{
  "d_model": 384,
  "head_dim": 128,
  "norm_eps": 1e-05,
  "warmup_steps": 275,
  "final_lr_fraction": 0.1
}
MLP neurons of a small language model. Each row is named by its layer, matrix (gate and up: input weights) and neuron, and shows model dimensions 48-175. Each number is 500 + 50 x the weight over its row's rms, rounded and kept within 0 to 999. Numbers have three digits each. A neuron's up and down rows have the sign that makes its largest values positive.
After each neuron's rows, "fires on" lists the tokens most often at its 100 highest values on Wikipedia text that the model never trained on. A number after a token or word is its count.

L5.gate136:499525491515456490500397552536483490488598541583450498478461407498467504474544559440496488462566473473516580485463482531542472541452537483549530482417511478522468459563499507482579543611468453488409443425603510456484573413384549405455516514485430512451517483477479419522525434478485515522458502371508574497535531503507594575463567492477496485541478528470498495587430482437404512516499
L5.up136:533496436498529453493439487558523414512520508529480511484514409470493466432524537443491522474642491474521528561438470501608462492366490463526558499386492511474545500537516529493565483607440511575418456404576509505464455552462463476479484539507434484454557522500518415593600534433503537564475542354464546564539572479468571522432529477439466519494514505370466530565534539468482488532543
fires on: ": " 20, "\n" 20, "| " 7, "\n  " 6, "====" 6, "Succeeded " 5

L5.gate76:573451517503496430585438614519558433591532598499495605434578414426398511487542534442359488514416515477599601461374531459533540441558471473551461481444558492492604442529543528462562512531472488512505472456479523499452444453358510557409479508448466596489497523503463455555607527545439474541489545500495574529534482604537561546440528469479505516560472495439426506504462442494523489504424
L5.up76:402468589401587479446459424414500565576518524487474474474520447509482452527357557462427508479465468541433468565538495458447495495463540463567517536464550508570509496408529494516467485449488507475456603544445478462420531477463431421512480544425566533491523527465545461493513487548461439404531438459431538511516466427481523543517556447399492485541522441401531455606571577483557547479589
fires on: "\n" 78

L9.gate490:512506468461427538421536409517479537515537585445484456552519516415510464527628550549504503622509488509490572500575566443495542599490446456441540486491524483482506460470477474470596523487430477483480486462473524567576524518467522493578485484510517483468443468530548556465464556431463530415568403518528456428470526557579602474472534518607539536543482525541595476549433463525456443503533
L9.up490:529542443517509558613389455650536488481531567495512489520454457509457504510432462524429491473451642447478499466522422526596471446528537504593469508484556475429474486402471567529547481473430517522584544476472524502537527498606509512493475504428459519542435502556536559324502537563578490495497537571470499467463450488459472427499467506544485509578472460497492460471476470452438586443459
fires on: ", " 65, "as " 14, "; " 13, "), " 6

L6.gate530:523472482492487500519521530578469439407553602456395453472424443484518525494574530504492546551525470489484517442509408575480434477407478392603543407519523509501551483470390478440409638539516505520381456468489374429537600434491528478543590576406476490546453475477476550473567535471414505386553411447565508456520525450548541494470555484491533412609457570525466481546491567502395455466460
L6.up530:445456455478498551586534433538464468470613552413489501554489472407498538444534531534525546497635401479518496469609441501510431483401491434541523455499543590453532511542544433498490554591455564576482464471439476400443545452505439557549541526396506520601501393495529549508537453472410578427517449539452492573484540513557494535469468451505497484603568474540486476449456528493404502534493
fires on: ", " 47, "), " 32, "\", " 18

L8.gate132:383592462489483476538490439615561460534523523516462386501492490534465445485537546527501513620543478494431457438544485476436566584435439493586485480504431453487537514437507527433447505490460579503512478495490479410528486379396582466449506524408562558506532393518508484474397548530489533508458462464510445469547504494646641484615561456546503446533409511485521497523493547482397462557496
L8.up132:499498487452509496565488524533448398526463582530513594505456451547543467503483566585482471475505515559421492491511452467486550470537483575421471433539532440516495541508495578563522589559512530539622486494477503459543526471530520482498465529495500554530531548604399487511550530507528485490499534511470612497457445426551533412486406436507522517542520484508512494551496523527459574487519
fires on: ", " 74, "and " 23

L6.gate443:388537457469544493497516407496421614485503495432496590511445504558484466512588406516605584521441441548506541541627490427448483509531431437529637563521472511466481557454464463412573547438499503551431483409462448559603546505446524508560515443478541444474491543408474545513482593477497489460500521516508485461483452546503522429548548470541517459542523479506575537511489524544468444472506
L6.up443:512470520410486512527520476589465478534464392491453486553549493441526471516486501509433566487476404520581413383517403475597552451564551551438504529549549478503535489604467518531484478517431547548573471469458431509484545409532491411476483512411487456476511464519421523465430489536541475475430454517582438509429452529431435466532496409454525525475501574480451528559499537498497506461437
fires on: "), " 79, ")." 10, "). " 6

L7.gate628:491477505504552464517603588469446469457621527498453500510440464538574577546540507525491500532548456424490443468547471545519520529510455586522483458479544499494434496492506510434485579454469487494529440441442551419586469488481550517556574539513446532522532494506553484525604503512456382465602587474522487587393550501553495503504462589424516540537515520453506494502491531470505473539457
L7.up628:449496498469473431477539503489466444556501502458456616460494470512505564471556478554547470524487483518543435509483476532507509557486586543528547416474535530500514481472596403486456469475510449429455403419373526510512512575559482537494465465464497447426507519532593467638618572534528476480506538475506502591478556454575466502519503540483515498562545502480559501523498492520543551572472
fires on: "\n\n" 49, ". " 31, "\n" 9, "|" 7

L6.gate873:473483548510558577531420564518472442466507549472412483487456415487530528549563480546470406520513441567480468517453410559450474468518495497584513544500591504506462463530488508426621529475543556465514453478580442528598585516433545469547589521548464483478530522644500451626511485414451464406573514526495487461506463513558511505526572529597507442595498495522479497497425559479485519469552
L6.up873:425478522547529553480408503491435554540520550370513501541518440530450507494495492546489493441543539529562379513444453536532463417484529494536512493574596555462523553567520433462622508508590593537542427486487524483560588526515527570569503516531488471553565490602689537521538387467467492464541583530508488490524526529523499574503519500490493526593582476439510552417452452491445562516511
fires on: "\n\n" 58, "around " 9, "- " 8, ": " 4

L6.gate949:505433535540465535529601477477437592517539562462544601581464574499587562565530541482480498529532536443479555438589511549479516536538364470510490563592546467501538517420475465555462378447492514426542568509489527479503578525502507532458485550445384510414489447421452505532491532421407492342538540494498453509530443610513535446556484578529453509525473536627459415434392506573420443469486
L6.up949:458420512461477475491542465503507638550535519390538575595463550517503501499483631540560503530571496469473419455631396578478510510503426426489541518529514545479514544459534481507432387475496549482485485473418496461540501505497479481579424625478405516477565520588514521460537512468494503458504546446473444570549471494477430456549597531462520486568582461524501414401503512652438473518479
fires on: "\n\n" 53, ". " 32, "). " 9, "\n" 6

L7.gate323:515480531399491512494483531472462392463558590472491447446449537596505536505494554514568504569537489514499431479514528534450494488428493545518512530573584534494441534530459580525605505512399510519485436290601485542451558507458452486501559536536419493511476469487449534548451479469436446396522516561493537522444551388508490463482490496551549525539558568480563509589420524513529460529496
L7.up323:484442501437420444494540491492497532468514612483519477531436556493563614509555475544498438427476448470566531399491541510529620576461517571550534476511584532539489427459569469463524611454586418593529437438454498451617511552507468532531488467460561482410538493489512566550469519532490525533504486530447512496505533485558485514397552526491563539550458526510529530500464620565531383579523
fires on: ". " 53, "|" 27, "\n\n" 15

L9.gate1009:561545507539518498499506518437507462482487461496424537554558508494551530568438592542534516402469520539502521516470521506460566511530467476511467476383501592474430382455439510429597528515510470451525487515455399454519423499501606457499506481546432589480478509465517462508395377435482470552510504568481500521465570443497523522488415512537408437443451614503520504485503459452472554559509
L9.up1009:510552528540447438502539539484477572606510529496429495425525450554441426482453514474467543574580551427483460496414477573565562538451539531539472523577552494510464558593445555553501500407418412559472497520469467449490521499405532513614523612551518435479477458449585393489474550458486516572513460398499552546483466494473482470534465471452560521496483513490493532492456504565464447504474
fires on: "| " 25, "." 19, "de" 5, "−" 5, "1" 5

L6.gate961:550513536477527423660449528550500456569496618519486531452482480534451465435467535440451537442459510467588604485516544514516460448459484519523435574380566533502465477483465487518433504534538530461426376461415488424446523420381604428461521464490475407478495499527470461523434537504592548510468414454512610488492503501443523554457459470499570509473471507512495548528380556517515392458511
L6.up961:509553510420507508536433460491536536500424498474589532544454446470461564536517531486512526426515429537486562585513601494446344557509459582457483476526432465462552472501464413497474454583563474432382538488524432426459467462581537542460463469556489524492524436448570464468480531544503598425479509498569525440610401522431501534497469488446457560512500548468549587523562513428622478466481
fires on: "\n" 26, "and " 23, "(" 18, "| " 14

L5.gate704:483507539486459487591591475563511549586498522525597476525456516632503433452491489517501515504514394414530499457548530475510592498498453513504495508480432525474493456425574546481410486577498436546508476616529522487587496444356568515433552455516437438525545456462456487526523542527553461562528531521442416466356424484504570570492539474528513504476447511465523470491478438550499473492541
L5.up704:422566553493467495615481468579440541516509524488518398603513480565495535479475504516490538514528479459495506499447513512492550452475542531582512621537527565459505513451458555533432651471513437578551427562567584479514475455462475559485482462458570443408525556463451542550476530475492513460445510550468506531448503569544485539497491411492529489507438570569590461562510538562532524533495
fires on: ". " 73, "prot" 4, "and " 4

L10.gate416:506460516482544523529599453498452568540419563421527491543363472547486443475501582430452449523449487486493548498534467504464514428560485495457470445522474423420478480505560556469506544517555466514433523519595450495576474565403546438591410495501439492564467398559481465519449530466442425533458540408474483485460429462505584568467579517517460427519431395538407585530473540478485370492555
L10.up416:454533513497507494562407430448484465525420553401500518460394509516461469553509568428501557476384543430498427475482438526438424492524471569534515420560500483439463445507464504491452562456585454549437537447526525522592585546515523482510424489508463476474476495527536630547466535466485464604470565584531460511592460473407534538538520422501438498588561506507532467535491509502524483584530
fires on: "and " 71, "or " 7, "& " 4

L8.gate10:462566544552592444477491606487474534502515540531475491668538533492367480476519524541514471536384528521493552527509586485488497553471497534415451470445518490464425491576544480423497531531544508439450453559509547493525448495532559539552517475445454436532471485528469448392568436460513544529469417468479499539463545473520524427497412485469448462410500423553539525461448473516434537526540
L8.up10:456489560505488448492486513502569555467562527475465521619476561492465516530582532479436493521445541557465593455500473510536472473481496556571441556377479421491542433587511541421565414448571506481517562478474459379422456447484504500503577518453522514580505513497484549459542563576464449516558487570483562489495451367416527473521515607469383514558483509463463606508486446457437571511560
fires on: "\n" 63, "| " 7, "- " 6, "% " 5, "from " 4

L6.gate258:533381493417526472533511470531425550491611551479391462542450556490539432631588568534489521612525467447399480390546405610449537477501429500459513481530444446559461446419504580519612435504466542452505442478425542454552492473493443460463400589511541577455475450504432524460523530498436509435523464506583527499470579528537509419560536491524458496465477581518540474524467584485408483526463
L6.up258:489418441507546507483470482575447513539464510521478499560484466541551413520482562600442552494524493514473470427516445569541521460561527446466474513591499516484542487479530495551670474560531505524495473481448457488491442497534558546547470603431513623501458407510543541504553505542446638497524563469554519517536510580490538494521474513465427516413494479574504410514453468625385550477476
fires on: ", " 99

L6.gate291:489437527529457495567500525595573572512554558512516518578450500486462534482532480517477487545512409505467526465519492507461504577516468479475401516516450464565493499523529580499533521508604493478513524535524474434664636443461437508440536529510538575503529480456480459436555525456431453406461517464473444513481523520487534450570556513621493393458437448490473497497490547571456503540427
L6.up291:569504465495467534602527508535558545602542493484584552604500507442417506456547468495472458470590448516479551539524541513492537499455510527424417495597501524526517496553521420536530548546595556517512474490447539451586568443506423522468492519434476551552526516504520487405535479402437533488484544444517437516525586537467533461557539501528479515480505343524436463493485473561498516541418
fires on: ", " 29, "\n" 26, "\n\n" 18, "\n  " 7, "202" 4

L7.gate797:539497510504509477496511542514441439367549539531453483449491541549563495590555560472416483530532561592520501466527479565461431477499462514557527579462553516548418509489594519508616538509472528521504475407490549430460586471496530551569511534522457400489524541512566530531537571364420510342538547478484492444501453473573510562481478630444546449537496542469509538472484510549480476508460
L7.up797:486482497409496516500453571462523554519482510584471449515481445552478489467490463530533508538618458553551414419533482581486519627490511454589539533492476595533450456500490512505617454459512534434459434526449541471513553525508487509464425517447528453462522542581579520458566480487528495455538545579465499536586553430522437564498586567471521527468532508538591484407500526552417522599518
fires on: "\n\n" 46, ". " 45

L7.gate136:454498539490515489521484511558583538485601593520421444475467516502462484532519562520446422525477452530502543446529540535539499474408400511445456472459478529534511525454508486409563567503531526528458521426554503535520529466501504452484529543473460486520468414553475466536521558449441499476546548430463583456511525570557488452478512498611569486553456504452398497523457574465454498530576
L7.up136:496528456437643502500419555520571456536518460540518468516506551552494543504465481541525483510475444526516470471531576526511535529375433480490494523508452541441543520473454526484501448535608654483480458466487537518517546528504505558424501558497517518482514488528463518458543511508521489472506622483540436481508500444493473519505497531515532494523505440467514537437558462480444582597545
fires on: "\n" 34, "\n\n" 20, "," 4

L8.gate515:513537554513496476472579496529544510506484443515517465564456500443541462479435553526540466536520564565452562524597453504470475507526458508449439507508525534455414339486519529450554390540519534548426546405424510475480561530428433451522530471443431574610472467548505512411496547451536466441472517515501489482494511479541504472493450490489504353507485494500444589500423451490525500516505
L8.up515:479513494514575450445519508500612533507522445506496579577488599559521540517523585511446546480585647392543512489501570478458507350474469490522468420523494503526574432484527432379520515500520464447468480481475583424533421428447480569573437507491501487425518507545494577446427571478518533522532507462581467480483523561455440485511523556577482505571496476471476549554487485574393526504479
fires on: "| " 55, "- " 9, "\n" 9

L5.gate889:546503481487514507514580556585546431585485519485540600460503497467395497492519471501418529505421454481570516530459490518527529472500580455561450530506521536483526504507481578450568523480486536490459472573476506530509504514374571534469473481521499528524473492492455513522528478509491457516489477475380523506454509525477531516531532461568481551546489522480435514458512452525530464566465
L5.up889:486524482517490510505468507536537535455634516412485549499492431439522497489422526509535558428497480589483595415468602539547582524449531464512540481394526473597498458443497491628507576438402522475461399465489495601418533526454516489503481524463527595524560406414445387473555410540448392523606451456456565457494519500515513509406392505497509475551492545486506521522490505475471452531524
fires on: "0 " 32, "1 " 26, "2 " 10, "\n" 9, "1" 8, "| " 5